MLP neurons of a small language model. Each row is named by its layer, matrix (down: output weights) and neuron, and shows model dimensions 624-687. Each number is 50 + 15 x the weight over its row's rms, rounded and kept within 0 to 99. A neuron's up and down rows have the sign that makes its largest values positive.
A block is one neuron, or neurons of one layer that tend to fire together. After each block is what it responds to, as a language model described it from the Wikipedia text at the highest values.

L5.down483:42 46 44 68 55 71 50 31 71 10 52 78 41 54 20 55 47 46 37 47 69 48 61 55 50 54 55 70 44 33 55 73 34 39 37 52 57 52 49 56 53 36 48 36 56 62 40 50 55 93 72 66 52 78 25 38 51 72 40 61 79 60 60 55
Attribute slot after has/with

L7.down653:44 39 59 31 49 23 47 11 30 55 38 61 27 57 53 62 38 66 77 61 35 62 71 45 52 24 52 32 12 44 46 55 57 43 31 69 42 53 38 49 59 55 56 64 51 35 35 67 59 66 64 33 39 68 55 39 49 51 57 77 46 49 75 14
L7.down866:57 40 43 48 59 41 64 50 07 33 62 43 66 70 58 53 59 51 36 44 48 52 27 63 36 23 57 47 48 61 52 63 71 55 74 43 36 35 62 55 47 41 44 60 45 34 60 48 66 44 45 66 44 71 57 67 51 69 50 63 52 24 40 51
L7.down919:54 41 46 34 69 27 58 66 45 83 37 54 54 66 72 82 50 51 27 68 32 75 25 50 45 51 24 41 62 61 47 51 42 59 45 50 72 59 56 41 39 57 52 60 75 26 41 34 55 41 38 61 75 75 24 47 62 30 49 45 64 42 35 26
L7.down1186:32 46 52 44 35 51 26 33 07 56 82 91 63 45 55 27 35 42 62 56 85 38 61 32 56 48 27 45 63 17 65 42 64 65 47 55 28 36 46 64 65 62 74 56 61 68 41 49 34 84 43 61 46 57 39 61 57 59 54 31 61 43 30 66
Transitive action verbs

L6.down263:91 29 56 36 62 51 71 43 56 91 40 71 25 52 61 62 47 38 49 47 40 73 49 49 50 72 45 69 59 38 58 31 38 60 34 62 43 54 63 37 60 56 67 47 25 76 23 44 27 49 54 47 79 52 75 44 27 52 59 48 40 55 59 62
L6.down336:27 40 66 53 50 36 58 48 60 34 46 62 34 67 39 81 36 30 41 56 37 34 49 64 64 57 25 55 24 54 28 30 52 59 58 45 60 43 68 65 40 48 45 70 26 24 53 23 52 69 68 55 40 95 24 36 45 35 38 60 20 72 60 42
L6.down1474:56 49 41 62 35 65 55 43 00 60 74 58 59 59 54 71 45 24 75 58 60 28 73 61 66 55 47 74 32 53 43 35 25 36 46 54 34 45 36 48 35 62 70 60 32 60 56 55 39 47 51 43 66 34 54 06 38 52 39 55 64 62 44 80
L6.down2001:63 35 41 53 33 66 38 51 12 48 57 74 43 24 56 65 56 60 26 69 33 50 62 48 36 70 62 31 33 42 43 56 42 26 80 38 39 41 24 51 35 95 63 52 53 70 37 51 56 72 51 62 30 52 31 45 60 45 49 85 71 53 41 63
Before a person's name

L6.down129:38 39 20 66 80 78 36 14 70 45 35 52 67 80 41 74 32 26 54 58 67 41 55 59 99 20 62 56 52 61 58 36 80 53 52 50 68 48 46 26 48 65 49 53 38 61 77 42 34 26 82 53 32 67 60 65 40 54 19 75 40 43 34 51
L6.down1675:27 48 51 43 68 58 48 35 56 41 51 57 46 73 50 59 37 55 40 88 61 59 76 45 60 64 65 66 34 39 23 72 54 18 55 67 19 31 68 69 69 51 35 24 41 61 63 51 34 75 23 51 45 72 39 75 36 30 47 39 29 39 42 46
L6.down1778:36 35 50 43 59 35 41 40 18 22 44 40 73 44 72 88 51 56 76 48 55 49 74 43 80 52 44 37 56 57 30 34 46 58 32 32 48 46 39 43 43 31 36 24 65 33 67 42 38 41 52 68 41 58 39 44 73 67 53 13 38 44 48 20
L6.down1986:47 61 38 74 40 35 21 61 39 44 57 57 49 38 80 49 28 58 44 36 54 33 58 45 55 35 64 55 52 75 53 27 47 76 55 54 53 71 68 66 36 52 34 64 20 72 54 65 35 54 33 55 47 43 56 80 43 56 67 61 92 66 32 55
Feature description onset

L5.down463:46 45 40 60 68 51 35 70 47 62 49 59 82 53 57 56 51 73 26 42 61 15 72 33 67 44 80 57 32 56 34 55 46 43 53 37 51 59 51 36 53 19 67 37 44 32 31 42 61 69 75 67 30 49 61 50 64 67 45 57 62 29 47 30
Transitive verbs expecting objects

L6.down319:31 69 35 51 60 43 41 60 56 53 47 37 54 18 40 30 27 65 61 64 33 42 67 22 29 29 65 27 65 38 73 28 52 48 37 41 56 59 57 56 65 74 79 51 52 48 50 71 69 57 61 44 36 52 30 43 36 61 55 42 43 46 45 66
L6.down965:63 47 76 46 80 82 57 52 55 51 39 41 67 32 46 41 24 43 50 56 22 34 77 44 58 57 57 27 65 73 55 36 51 47 46 45 55 39 46 51 47 54 46 26 50 50 62 65 46 57 55 42 49 68 48 54 42 72 38 38 34 67 35 48
L6.down1520:61 38 77 47 81 41 31 67 44 33 26 35 57 39 40 12 52 43 71 46 10 70 63 46 33 35 71 43 44 49 33 61 35 64 39 62 47 64 38 38 51 54 74 67 51 54 59 49 49 35 64 41 43 61 45 24 43 37 42 48 51 28 38 46
L6.down1673:70 42 38 40 54 61 40 32 58 39 42 48 41 38 48 78 46 70 79 38 49 36 34 59 79 59 54 39 48 43 46 34 28 56 43 45 63 74 69 49 21 28 84 47 50 68 32 70 33 49 40 61 67 51 45 67 65 75 64 35 37 35 50 59
Place-name completion tokens

L7.down542:60 58 22 47 46 83 55 49 35 59 36 53 28 36 44 45 58 70 47 52 64 56 80 42 33 57 51 36 71 56 48 70 23 51 52 45 32 52 71 42 56 34 58 40 40 44 26 46 53 53 34 72 47 39 38 64 25 65 35 24 24 42 67 38
L7.down1427:60 61 34 30 26 43 62 59 67 34 40 41 47 44 40 37 35 62 68 47 42 66 53 57 39 49 59 66 50 61 32 58 53 74 66 73 79 17 49 79 21 39 23 41 25 51 52 43 44 46 32 48 38 42 32 18 40 23 60 64 23 44 50 43
L7.down1901:63 41 41 47 54 55 80 65 53 43 42 64 53 37 31 22 41 46 49 54 36 62 54 77 48 62 33 42 45 55 66 36 54 76 33 60 31 52 46 62 67 69 37 37 36 56 37 74 74 26 44 44 43 60 58 38 46 29 46 64 53 67 63 57
L7.down1999:57 49 51 46 64 43 34 52 46 62 45 58 50 54 24 37 65 59 35 54 41 51 37 55 49 62 51 60 63 55 50 39 39 69 46 35 58 79 63 67 49 68 53 25 45 53 20 07 39 54 21 38 57 62 53 47 30 64 53 37 59 39 53 69
Numeric-field starts

L6.down367:67 49 33 54 42 51 61 37 51 52 56 60 31 71 42 34 71 33 33 57 27 44 61 41 57 53 39 34 56 30 42 49 65 40 54 52 57 53 38 57 71 43 53 49 80 49 43 59 67 54 48 68 54 59 65 53 35 67 56 31 62 60 52 53
L6.down925:59 51 44 11 60 48 64 54 66 27 42 45 66 46 61 60 25 52 09 44 54 37 57 60 77 51 30 51 70 13 56 47 35 36 50 62 53 30 62 41 38 56 40 48 59 84 53 61 66 31 43 50 37 30 30 71 51 46 63 65 46 65 47 49
L6.down1593:47 47 77 61 47 09 65 63 31 28 37 38 65 35 58 56 60 51 97 55 56 41 53 37 39 49 61 31 43 44 54 47 46 42 44 34 44 37 42 45 31 58 49 81 45 47 55 42 31 68 55 47 40 74 49 71 23 43 61 41 47 59 39 52
L6.down1923:86 39 37 41 33 52 48 67 38 37 37 56 46 81 58 40 62 58 34 49 57 63 68 71 53 53 50 54 45 32 64 45 49 60 58 52 42 43 44 36 30 67 66 62 63 58 70 41 63 49 73 55 55 43 76 47 82 13 29 65 41 59 41 64
Match score separators

L7.down862:38 57 55 79 39 36 44 68 71 51 38 46 62 50 21 74 51 41 70 75 00 68 08 38 49 56 52 42 34 68 50 62 47 55 65 70 62 24 58 40 36 51 53 79 44 50 62 56 51 52 36 35 45 64 41 45 27 45 51 58 49 60 41 50
L7.down1023:58 38 30 69 48 49 51 34 46 48 61 39 44 42 67 41 28 53 52 51 70 44 45 46 48 57 52 49 67 39 63 45 30 67 42 36 75 36 46 60 54 31 63 27 62 48 45 47 37 63 59 35 79 38 49 56 16 17 62 57 70 62 37 65
L7.down1226:65 47 50 70 69 47 50 37 52 34 53 38 54 53 59 81 31 45 52 62 25 32 66 28 53 51 84 56 56 52 46 41 38 53 49 59 33 65 34 44 50 34 73 36 42 29 40 51 53 46 66 52 64 47 58 44 66 62 44 70 54 42 52 29
L7.down1267:25 65 26 49 50 58 35 35 26 53 32 71 47 69 60 19 51 42 68 54 22 47 50 24 35 68 47 60 47 55 74 38 34 66 36 41 70 40 70 63 57 67 49 56 65 53 77 50 62 47 84 72 58 55 45 69 48 49 34 30 77 55 60 44
Prenominal adjectives and fragments

L5.down215:42 36 28 59 42 54 56 36 52 42 58 46 44 39 35 50 48 56 55 24 54 55 67 32 38 60 46 24 44 55 46 48 34 37 36 62 45 16 70 66 46 44 71 62 49 59 47 23 44 66 79 61 24 63 48 61 71 39 59 40 53 55 42 31
Repeated proper-name endings